From a checkpoint of a small transformer trained on Wikipedia.
Size: 10 layers, width 512, MLP 1344 SwiGLU, vocabulary 51679, 55M parameters.
Architecture: RMSNorm before each block, rotary positions.
MLP neurons of a small language model. Each row is named by its layer, matrix (gate and up: input weights; down: output weights) and neuron, and shows model dimensions 218-313. Each number is 500 + 40 x the weight over its row's rms, rounded and kept within 0 to 999. Numbers have three digits each. A neuron's up and down rows have the sign that makes its largest values positive.
A block is one neuron, or neurons of one layer that tend to fire together. After each block is what it responds to, as a language model described it from the Wikipedia text at the highest values.

L7.gate61:461509572476462493534573495521605553546461469527477533462544427534460495590513506462479502468502433489531443519441504521490503397505454419587590521458479557405497476530488538453548546477511481492451511517514500527468458525530559428534537499488511520497580506498506563424557489495522487453
L7.up61:494417491462526517533515502511481448531486461453543524498543512506510515515461448510465505440465531374509450505492399463452503578566531468534458523570420539537503483473500503520440416520489435524501518532437482485509515515499467483582455484482439560507470420488504473525546516503498475546
L7.down61:414498462518538520491492457525540451411432536465476529461543535491500499496559523554502493474444472488443472490503481434505477488481508546523484447474468508523466382503602532532551446548489532500504521449475492524534496497454509455431569428457445490554442517505485436508452430493607528492
Temporal prepositions before time

L7.gate1291:490481439460519445509448451451477425511476526527589472552508496511487540477534462550475471507473510554603506560494493467509459481417527468495492563440520502417569510489555450451495448494435425512489504503528493484556523460497450485535491484512494524572484464463467464440442517519516470494
L7.up1291:481434478524477508599522468586526473477494505559570442507481519519597460422522531556409440537409478491542518529480452468497428438441485493473482575477533458437533479525503507514492559505528500561506558527483430470480480490519531537545482461471438536519446564527567465519459493449482461490
L7.down1291:491478541474522495509401459470534474444500514559552512485520552478588469507503532523493510560495466442493470504490518536510542497558499411501460511508507573532587597398436490535525490556420578612439551479495504423564479484487493473467489473487494543464533466533506507489480531449502447473
Opening quotes, dashes, un-

L3.gate13:532512524499507490394542444481471465526504491497490466435434513490581504502568480531439476536508540531502529516456518492515487514479431585471525513473496499568550537496626456555451440499426426563437516541424524534528499476466415549545406436443542580483428480454457559539436492488489455471
L3.up13:519438574461514454497555523471420484540528530483493477486503487522545508510597549525485530509480590480497498551477464500471500516548543483525549544449479472454411476465501500448482437468464441453564586501503509578556505503551476449485433501495523422568442451488516582383546423490412499514
L3.down13:510491546538482401469491484415477504517520526502427449496409541475525470498503490441478518447429419518505478540457481546511497514487519533506537471527580440549557503546498445518511438487534458502490465489467546528444546417452519527424437473514526467453493524462571476494461447486457546488
L3.gate20:511536567452490515573475476456542545496496457510533489495458505582593494454573478482496538499539535489529487502513515444443517480490519482534468548427562451537602417518486456537468479538499510530426564529475546448569516572503479534537529505497554500481547474494499520494475541499560455437
L3.up20:518563499493501498473493529538555522521489496479459474561560559495466560472504491537486505510471514454535517547466513518499497488494490482535547428485581514542557484582489523528520489617502480461538453538470501520546576420550507448478467422458516483493529492522470475505474514517482483475
L3.down20:531487512525496366445423474618505505552462510460486487560479498506454544538438540536477550556567458534468457515531475501501484519489470538489452435452515498510563479461481464484485543501552458505497477462429537460562539466481497482441483496476481449498484537473426483485475492554520514511
L3.gate453:497499519496512465485484475533468442524504457531517479527540557433484585504607472517407500463481444460520503543499477505501450506533485515487558465420576489483467449505477597504500461521461447504453490451483503489504534558515512456521465502442458540536527501476524473446544472539475517450
L3.up453:486449561496407416538518494467489505483437465522506554487562501490482411545488553497467494496492524513430427501493514506520505485472499504475536500493522425460438500555456509455465457473554512482540544511453498528522447492482489490460529462448525563554516482407623526433503516466476519487
L3.down453:526535443429586413478535441499503488541536525501522511545527502509574509481501465485434507479487557490435460554551476531518508537488479515574525550499492441491478495477471550556468558470518486510542533580464485474513575490494495508500454504416530481446446432427494467505507477495429517559
L3.gate867:547573516504579501442549496484474555500501500488506525411483506432492516445513492460527476476519474531474429554499484535523505521456438490408571472423617447498483513442481508462471504531535459582480536442481516482474464589424509509531454530537599469524508422504503541477509455490477558515
L3.up867:495458518487499522505514545466473467511514512476468487469521490492530497503544452537556412449453516514467476490429425582528502490515561513479564481427500507520417529546478478438505501466513526562430469463520533467503456569495517562550485502432531473535447519447530426502493439486516527533
L3.down867:561549541498576443508505451564479532523464516590487437513524465526470496573541455520474516476471491526539512472466488576547547464500439524557482538543555487474506550471479589504589470508521445459532483478555533508478560492508557560444513547532501431477516486468471508408525462502492585478
Ordinal number markers

L7.gate403:513501532467512447421498512489565409564424383438504490527416487446532413509490479501550462442522554524518366491538542476488541572540504511516438505518470513533479481568499517553453511457480511515538485394554438441522534437523554496511464454460453431451517465458568441462509451528528457400
L7.up403:477521521504600462563448442496555480526517483518472490522505487482463479574542505495506515471488407457524497590554439529447552547499438530541425476513473509478574578572480550531510506544437504522472507488513493565455507535496566558417521527498549526496434518478593473497485505518410551566
L7.down403:530491458488513464465519455479556519464533529543480498492508477469478496456487526477498496510475518502455549557537461539458456498504424476533542511532494482583484547553492492544534462544440555564509463494462531539518545484437491491499576493517469480463588482498442505505524440601451559469
Small counting numbers

L3.gate742:469493519535503511511502561524485500488500529543489482466499562541503505483601500467453428398483550550565520414560455415520494491459451539453569480471486486495476441544429469477380479458490450522455505441526509482492431493454504486565536494529534508568576543524497496505527522479483409471
L3.up742:546490505418446493550606498453511468451505441523454503516520579490547516487521481556531473493495448446506472511482522505485497538472459551533584451482546441488511515593511480545521529569490454522474506446531525566523605452500554502465561502553486500619497516495521456494474507521545529505
L3.down742:438543430537495457507516514546488484467478515424450409389511532487503539501509527534522473434444527580481539467456472436561574430482446459501522503468485480441471467499469540551482505451489444477517500519530513492453519441445511548504473523517544453566561513543559533531526476528514502476
L3.gate828:490419544501463467535481564533464400519467459458508566476461451556407538433566454462528527523564532562464459481483552511529487408505551449535499525457538492524480460493454508496424463526512528509516386462511514479498534424512541469525449482518500542500452491537523484473533490462488591512
L3.up828:516527543538438441480557570465532514532587505471528520461503501562497517483486515499537476501509454524557547542466491443490524484525434526489490459576468443472564452564540503542458506518453436520520425478448460501570490549529475467478542462538561558557463486441509502448560479578483445448
L3.down828:445475562502505508509537512511495431533496512579576484505458450467489545506492497528492515618437508463514496536474530463486500438413500514445490508528572439530454470561458491575528457462495428455452472514530482590528499467498429465417541493475563497453474479510518527516548494564461433474
L3.gate957:493436543532550457491528565518580523506448515528527490522448493494476573465511475420494450493457514514517461485557531503430599500549486485523497568461605496561532439525419431449443525480553508536459498519485504483549533488478516492595586530536517488521482436499427480514506509496554528499
L3.up957:482485481523421498519527459477533460450457520489474487492463517500543482528512501462424484492474517512420503528490545547539439555476489528496481496452511475466498540544470515493491411516496487546558527455544494478468483547514480453512616505552514497488515486454508495451511438493547482539
L3.down957:483526525472530505505499529426482480554444464533525489484501528489476519419475464510493393486533497530476497599589528481527679524487486541525462486473586488451448564452471613589493525508499441526489468502533476491420546496511524468533505523503594494537466458514475452483561431552495504510
L3.gate1200:571480437488560503466498558515464518514517471453493478517534544459462500487471480426546531540546438536500528501490539547551504531529486486521475480482533502466492579467490495526515584458541490426500453504483489536544548564464523532492478553481506491484483475437498440474510508524449531539
L3.up1200:498553496514499482502478543436549451478499508459483522496479509526517517516504422505513425513441497549499562473543472515501559513421518492521502507492490445563467473537482476423458542459423415520579491499525395446482555525472525554507508555596497516543436431449463480449481554501517442528
L3.down1200:560456506513484476494483504554514513478436478577500498493464537488513585459536522532519541481507411576504527490462472524475526549537498470417503465527544520449514578500507521553500515502504439472544393432452529512542493585539543564558541464492483540541475481394459477525556486545425487419
Number words and numerals

L3.gate66:462557535435473506538533470482436513511537448489495606520431478529533474494517537448548476525500461454547476512524455480480491503447499490524491488501474494494456463488504549494466513510552475477491547468509475486558546546544456519570422523474551504521471521452566511481564434520377449472
L3.up66:539565533453499479536537480505480466544545461443460532597543468517493451441423516512471516495492481438554460495489503496576478515461445505527446427484451432375489479507547479556499458544526469586466508526547458504488525515492474533512402532475503481554514494462542507496544477525452499529
L3.down66:462473515531456449527461505538508503496428497514499461488512593554474485414482460497513442495578479513433590447464517461527542536449467482495464478528573509483485504529528488518537531514441435519496459459479464553503516506478490517479523409517489497500545492565536475508522598545520505495
L3.gate314:461563543499492482470512496413455499469535493505445571485495545510447465508491487442523466501469444480514499558440491445434480569453418587510449535527476541510526502523473543527497497525548556522495509455473500486473527481508437464517543512503577473567442473484480507464535531582517521549
L3.up314:542478504588495468526482458466493477455536492473445517513559506504468523499544464487472580503497515435497566562534576540537485477477531489519505545456533499530531506512508537457457550555537473541607507527510503436507482492485451560494549557489455467452469546487428544495422501456480466431
L3.down314:486459551439468519504427535478564548510537502493468463535518504516516507490490575470516574433509468500423470579525544531521466532478481515516395525498470447574494488530566515477452503486472485626514481500506499491447410443522439498495581524447534492392540492477459580539497471463525550500
L3.gate693:456466487509457513569483558486544517456513460493538508472489554525527523485521522511529503458482553566479504468482439461489558505559474494416398548525481507567462452427463523441520502443493523430477582543468542519449443581515522534501501513441496491542485524468550522531466554474447454455
L3.up693:444487509435459551547494515488520576490487478486457471553470538530504573430542498445492567481518556540543485490530541505497512467486454530487493515452477493511513520421508419442491413515523535514436503487502508456545471525529538482525481482548502508443570496453495514538418560486476415435
L3.down693:505470485470424539573468484456490497478531584494465437421593552594495480504484500505468538482530487469476490503483508512615515473513450479469469546568471483505514491452423467469480523469514454508498534537551486532550492479494532454502480500493503507483482494448571472549494508460516459441
L3.gate1092:459527489538481487477526535494497501547452535523549516472497495554421442505469538469482447518475455534561445486521486508457503505480498495462582546496540533554487531566517511439502550466482555516437529505496482568496501488532429522529527494540558483470489418500491513547523560472472473528
L3.up1092:464441511512468488498530586563492477536508491575475511523557459523437462538460556525470511462512459433537452532524493497564439539497533519431504480491597513490507538467535459512473576554451513501511527482540530506457531493537472507531558566498494516535481456499502507479552524493472469525
L3.down1092:543441506465504481531442495451476489467556506518476548510508484485590464538505474507452549470546490486484471540528533431471590501542536506468489497580589463508517494465539512536441434550493539577533521518479495457491495569499514521474523482485458543536516467503487429462526484512468533472
For / prepositional "For"

L7.gate1115:521499501466519483486585548404560548513513463496494488473479590527570519489538524489546449475466517463453447462500480505465475501525427490479462472514505451483503485515552482504502476539540537520472449529506457472465558485479472570487526471551465478487529497457571519518550462399446571529
L7.up1115:498521430511461470507456554500506490557490515548533495459507471503443523476565510470454451556517568456514523577560561448526493417487530472545514498575533510447500480559513518454500535524621490519482473427555450427554545423501542492445594501515451537475587476459553537478533493528516448568
L7.down1115:489494520507478404498558447525436534481549455558493467459519538538489489442513435536504491549491557548510479483502574449550525491456512576539525416466525378445532440498458482509527473538594483449556511591591437517441565435513536501522538538547514488444501537499490500482461447555465443502
Ordinal number markers

L2.gate152:496561555523563519504480508408510560546455519511464475433587539533446482466558520526416471492431515467508449503508483518456558490540439490450529534532563447509531472491556529406510501454500511504434527511522548521442520494527532498455567578510458489458556512487456527446462513484557495508
L2.up152:490426538480498507521503470449528429513474518484472548498459504458537484493491553500552473491482481491505569523567568565514515579523565435427522468525433438468468501553519529485512536517568462492407507509502413507514575423516458457536536516516498518532445539474475566444502449519481477500
L2.down152:489431473502462455478462519491553470526540448532534569447541454529478416479567504530486484557431520504575433498457562545451484555493566452555567569517487489542502492501578493498514446579560545512472490463546523505495530510524470479485472511458511477507529522518511442514492460431544551565
L2.gate390:458443523562531496549467485487495437507511502548544478427476474505478524524529453510523506501497486533486459525508507567514533478547596451438495509544514484498535519522508560486510474462494572498508519472459540539586534541586522461531458491482513542492488477517553497440531488474398471498
L2.up390:499466520383478501545515435441444521440492458514520566401531454519440484542543486473520527499433552478530485500496496549488523519508521517541522438580541422535525446531556481478505469604500577529500524523518481502502499488534561472504474509544549427510483514468462401454540465502499467481
L2.down390:448492546502495456539455479410511445433517466463491474481487435537517504482526525451390525522512512445450549449483459489529520478500583545564501555572468527499489448535511484546451458489405517522470547481514541510485494489503483498547444478493527505504487488522560482411540469516443486509
L2.gate860:593459485528496453505448515501492495473487423560486504447553537482503469470523505473530510525458537524587501480447472540454572463535491487610501544505555415472454473486479474466477549457477564481521586528521523487554510464470543539551493531618498470511476464470473529511515479516462498459
L2.up860:531548506439482522533552461498517536433480510487464524508412473560462457507483590482501548477511505517476531475542510538491483490511517492505532518513513515430480541524557574542421420523515549472523498449499504527537522543494552469537487483478506464553526480481503456473545504520537442517
L2.down860:532525498526538438522456496517446487560519444509557428482461515508462467499512541450490520536459504516581505446472515534430531503486482466502589485448543444487506446506526541487457496540533487540517489546491594501543571491479462507545495503477509486495536478542484527489516462506472495590
L2.gate1023:436492485530577539548479471529465492470514497499521506440516551546538532487512472564514510469477496515561478507407529474517514440576610434459482556494546435538541370508529498567503428549537542469516524481439502532560418521454581559543495540474487451466496510538518443484471551500551551475
L2.up1023:502500508442578457537510526505445558528445461537450462441547481520529458554523573491529527471525583508557496502557462518519512517474562526517463493499496573587501492507498442509512525473545509519507499415505415525520514528502513483478442455565460535431455459506493496449559517450535548445
L2.down1023:525481603435485480474479454430483540476501464488480488542589430478505505559492540463422561491525497495526482500460568549565487455512563502592515498508488520482519488554566551557419494452494512488551475510509485479498516549529569474474511519495446538438477517478501518489510500479503570491
Temporal/ordinal event framing

L2.gate55:499477514545510541433430490502545472562476551498456542529516514447527508423521513472451469459474578491505435525501448462437531481513516492524512468549605535459423555507541493514551460521526477505506471476478534507454396503481535466503452527487547493502506507529518470524520487440487561482
L2.up55:489506522568548553564538507524483619512486511521582474521481516474513485433492519516508518541438455506538445474519569562494516491579488509567515484524473512510513457504492448474505512487477460549482512497509496514591484468468506457501510441523491509526535456488469432567504538495474566500
L2.down55:499531482518459465503547490492554473525485537461521445495523505549494581496482513531548470442504524485491471447401432523518501492501475466525422476480487448487491486555423544492560454497464597533513387491458512501545485455453522512492491532444485535501478539465507467470531501470506494509
L2.gate329:589537546567561484502529500544496530481560569492437460508486500552458485479470432501471388522558458527562478472492422442504494507484537474469492461495549460529482484519492546505517594518464538529520480435436606506491526469528521561504447478524510491458455509593544499562518497470523412501
L2.up329:551513597506451460418523560488488473484517493465472456461467531547510462552497514498503527485547508519575484544570500509431536578508463580495441548472542433529496495507509512540496476376497522496493438519477496465570490544508475543522510500511552559465501517508537552471491443523543467534
L2.down329:504527456509499491541497488559485561503485506477480485448506504449432483575493521559531509519409475487582455517497510468511450478564552459485486458555535513474522472553544563546442459508505465447513498495509527547485556498447495471466562482428506493446457515490517517525471472466452495565
L2.gate469:479531497496449441505538508488497452559472505469450480486515475469489500508480554486493472423529487535515461546527526415503505499470487519528549418457533492490458422488497559568506444502493459487512535431486477510544513510504544563523529622429475501565494451508479480501518561480491547504
L2.up469:520497559459419510507447461560485518545441438512510470452429512555458516478527500500498522521514456517492441540521578475479497456521494473552543438461479437513457475485452495514486445512539494494517419515535507545519465418492628505520520491529430453518449503528511448539549478423416491556
L2.down469:481521554479483437504480475453568470473523431489465494478416540454510471456486521516521474488450454505494497585520506529542604526548527513476527550513479444498507510494523506628552515475448473491452512522495494510538459508450475548463540509489530504502495448545481498525532452532481503482
L2.gate1146:483505513445508427496560512510511529509449508518595460466449450461436458498491529526506540484519455548537500549500573555499532460483507527577515486523476542529468545517461552493492545540568532562470531438489429580542440501491519429433523565486578463487447493509502466431503510538482555509
L2.up1146:484511494512415498540517456523504528481406482482554437475487524516462511493489512476537503493423483510479457510501551571516479472452442499494562515407510551450497498462392444418455463575537559554417565490465495539448539463435538488543523471456512550557452500511499489488491491471532446565
L2.down1146:512468501519456450534580466426570501486422466568538514462482473481425496466551530494514443547513459525483489495531500580448544504518546526498550547466501523550474539566407530532520545417515517448495486547567461545486516521528590515503556465511516514464507510481468503423499424510449445543
Spelled-out small numbers

L2.gate61:557462526472512504465423476390497441593457468561593384526520510460440435470606509485515538514592450544510398471483552448508558432522421511430519441534578421538410440516540532494497464512511511555521458580423478500472499519484489544522470526460480512433533542488475569526472546447412616488
L2.up61:497527510553497465443487418502409474480446546478515558452522507527552554514481553435466463438422499501452499469482503532459524482524400494493506558565476456498506508530527516545550530486471398508501502439546490539452501476495524517560474496497470531531482561495462482507564543514455541494
L2.down61:514518589485457501592504513526463494572457523479439461512471538540542427536540490575530467558446512517483523477488430494519488439546445590439509480545467486601457516537469447547484522521531519477503446438522496504471466494511530580539486526473522480550496548541489403554497528493447481540
L2.gate850:425472561502541490463566448481543526520509485495530537573453440564509518517540525556513445500481480510460506497545533521431461433495510510481469452509563487458561542496468514482527481481469479457561553452523476539523441505500523491501443488418524501573559484510478486512523424479560478491
L2.up850:511535548539501449505559500531506400446538549525559505464474529554429519478482488562487455509455509487426487472501466446503527574474549511481485553489539520474520472531541522556552531555441462519498498479442446538557434477516549523490397505487501480517496513528524476437510489539484496523
L2.down850:483511485467496451479507474417520461505618484589562487477545412562507475457466543547544456528530431467512491520594545486443503463475514528492470435498574504504484500577473485532487494510460491526543549535506437457544507500432446530467521532460484484471430555424523501455524467487477490508
L2.gate1176:460513518471491493470514477448499462510460540503479582462487482518516558438557532461497474517498535472569409553469544493431498457535412461524541503501425501473495381501448492500547517557454529502438550422442528560555464504505507556546445517479480496539540508451549536553504463511509486473
L2.up1176:454569561570538473532471406493530499436484535495496538484474566521497434497549492470505413490486507486506513492465494514542486530515519545523468539555470480474424519471517502504511453435585530494468500501514468479506513408545581566544448509535514459450475528489506488440474472394401463517
L2.down1176:567487551429445491496501506490556470525491486512517485468564517511491461442449553519512500457500554469487469571532486543516600595493547535568544521445460478496483459512459539529512504537488462534468527515434505548539545523504491486522563457493504432544531499470493503544447538551577493543
L2.gate1193:549519419477434497488349493527510545523557467527436478490519515469543503475473513492528473524531444523503498510475442465523468551505400564507549456511485462473541513563528543454439486493548437505542493512502512496528512487434511478556463573499531494487433441580567502507551485499526467533
L2.up1193:559519532535513493547469510468503496591468469456518476462524454484442553408470476478485550482489463556540456574470542526469504511500475537449478442512576483500410453447497482500454448564487554521526525480499493598497482494502468540522474526547549523528565566445458578517399517514528480470
L2.down1193:538513507540498472470424453511508503490520480556496509517522550486530478472578497513502479535480461493519511496500435519447488575492435624483489501545451456512513509547509505460514536533465476453512553614482476518518555481472540541541470526444577469496464519550561492537482462540460531501
Ordinal number words

L3.gate24:479473526532495536571569560473536461524501469505520557490464557478519532443475472532527545558481519528448567472526484507484488471537522470464476489415547416426502476395543531437462458636391502477443568523499539437543511513534513510552495554569516472476535478486495561630515547446492519487
L3.up24:539503475536609513428472459446512554481496507539512531493499552480559510456512480460448513514505538534501391581537452469501554498532410437493493436480549430489479467460470477540430510526541525560564506571519538539500512442458526532537522478561533468444535514613512529460448489539527472527
L3.down24:506505477546586445538485483477507534513564517409514443590510551485471516476537540518389491514481525527502506548527485501492481499449494441486541509517497445541501477508527533526451513466504548530523608525509533519505498528459549497474492488486578451533514520533427456541509484437399567489
L3.gate400:546497465484536558494446513515441519504537498492516530511471516512479443413476424433478582517540519500573548463481503499462525498480418472501488483439500476472527492483477424526506526542520466530539535501526491494488507509511452468512557513504589455511525492525522544535416515576553524491
L3.up400:412494550519485539431510526548513488455495490473487439500517550532472498489527546529517558434488479484456539492547513504517522487510443472483566522465491498486494506473413489485479444440530555442475539503462484524529501478524411444450490546462548498484450428530542535527516458506494488513
L3.down400:527467527500482456525531529499523521525448533472527522507466558509473444497544522495506480555546484475522499423391523433525454528475502463535514596445543492449436533440510501567453526479504455545474470569459497467471576508613457494474513503507509539508499521514487572480496508537525576568
L3.gate492:492448453523506525495483554521477532466478538524495463553431536532534517537527527443508459501484474547524446464520487498523502450510514486518515482515500347470482453457507473470476477547524592505520437600471432532478466549512506428466466493467559425469475499522538503504467486495442499485
L3.up492:471496549488505524540488529515390541464486544549539481512442486570496544507572529447563429473536465505517436470469513513519548525511435466468463461500504496449489524501561501492487578500548561514486471505504470499515496507512549459487441489552550542430513499518515524509513495536536497481
L3.down492:591491535535507532580435565513507558548496471510513530552545521437463527531443478472529515515502464513591483528477453449481556493494441594550472446503549520497482455571515425499467534492484538554569432480535503480514585461489495472568541510450523486504484493593511441549474469487528478448
L3.gate1106:517580443495506471530504473521427539540482554561431467510454507487554457535434496462458513531452443534525488535521542454463530562410474433490562523496506490545425463473496546523495453578529512569536547526489541501527506507521538558517499473455555470473534517548499512508504512522501460513
L3.up1106:489510499520527412463520485502490431566405449505496466545558504456464496568516515453477422462581554488521504498530515509484537482530494477551631550537513484483541542552505522452509475592516505417453511515524487512498482520569475434552491564465485477544483380420536444499509515497495478507
L3.down1106:531521454515457515548500476481542493527426515571519499443516505423433510505470586495463507516484470505544485497523522504504492516516531529532476495463448506497459453478493529520461453511481446493510554420478539526435532507513466506521546461501527515515489415423545518511569462477526501518
Uniqueness and ranking words

L2.gate670:515507442554583471424478486509480528540514544481581488525529459492445446466538489499572484482569468499501477475556483519514522466462474463534563508527423487485541497482418480472459469538477442596438542489437421455503460514499477471511480505481516551520462457553497482483496453539470536496
L2.up670:480453539522531543491424468505488515467430429466458502509505524544551480512495428514457525481564514539447592509532482503467527539489529531456424457501437451489511529532414515439519572459585501461502512477530469514474499431460491517514512490431409454555493525521457531530482433468516529559
L2.down670:485422550522499522466471529501498464432557533565489496457482474562552544490454423483536496515509514545544513464493474487581492496485479432559481483547564471524483518474506568534516445456534499483455570557505566524437512447499505484469490515449492525510511530535534480533458493523515499551
L2.gate993:507573474505474478441517593555533482548516503516493487548554511555416502557519481498490516480566462513537402480471513483566534522539452598540470477489492457471532507526481469504462400564422523451458473569558512490506507481500516480410574560487466532558468456488497527574468487413497435471
L2.up993:498519542554512451516450493446491535531411505520547495460489504544536490508513498472421454496471535445445483456481537617488481487461510495516455445504509502534475439552492484492478444531478541506529503445476520460472514506499517527408493427466535567580494503494447472443571510498467459509
L2.down993:474456523533467504524458446468525513536463526568481546513553499529530475459517494549500498523487432496530462511514478436511525507452499493498536462524536501472514522438524550513574478468497503554534466550469458513495555484475514500472459536495496509533414459603467484486494480506514512408
L2.gate1197:509522534548506516429533557533469564486481522520500529587569569468465551489510535488624467447520530519484407490491465446474519485451473485500467417451533481575501542472477440496478564445527611520544550587425479495495549416468510489438490499439591538604502460515589479399438521465553485526
L2.up1197:455495435459520527465480480525438467470501472504517497559476457577532515422403526500410554544543414533520503465541522436522560473459431525566484446578471471546533549427443470437466446512453511588476531541528463460448483443532464582584490472591484485545473492497493537504468534554521418474
L2.down1197:532523544533536509399512448505510550541484556514486492492490453544423590475503498476466497505506481495501555535521489531491537544479519456524491440533508479492491502492523439499457569522510464543499503500439514464516482485518522486510464539456496526503545434560525400491429491508463486509
L2.gate1204:529456528496582477519448491517491517521501452495509464532500547481536493495572502436488448496547477511484504534508549485484541513410517515484538475497481433426537472499491562485509606575421541506479528481490484452552510476526435488552523503600474541461488473493428526437600481518526455528
L2.up1204:533452557536506507495482504566594535531548506450540371568459584488502569600550561474481472553502515569559444523501526519483487508524548531504462557448559543434500439482521484456493533436530462560526465467463466467536494481487416510518503474563561471528466484535476510472503563548508522511
L2.down1204:548499562497504449541413492533511501548462436494473450536515506486550548519555450487504555398493479443479521588563509504499537487490489467481483486457532490471563599480500521548408543486519531476550508469440558461561413531489434549474502447527518505540581443467512563484503477546527515504
Purpose for and negating prefixes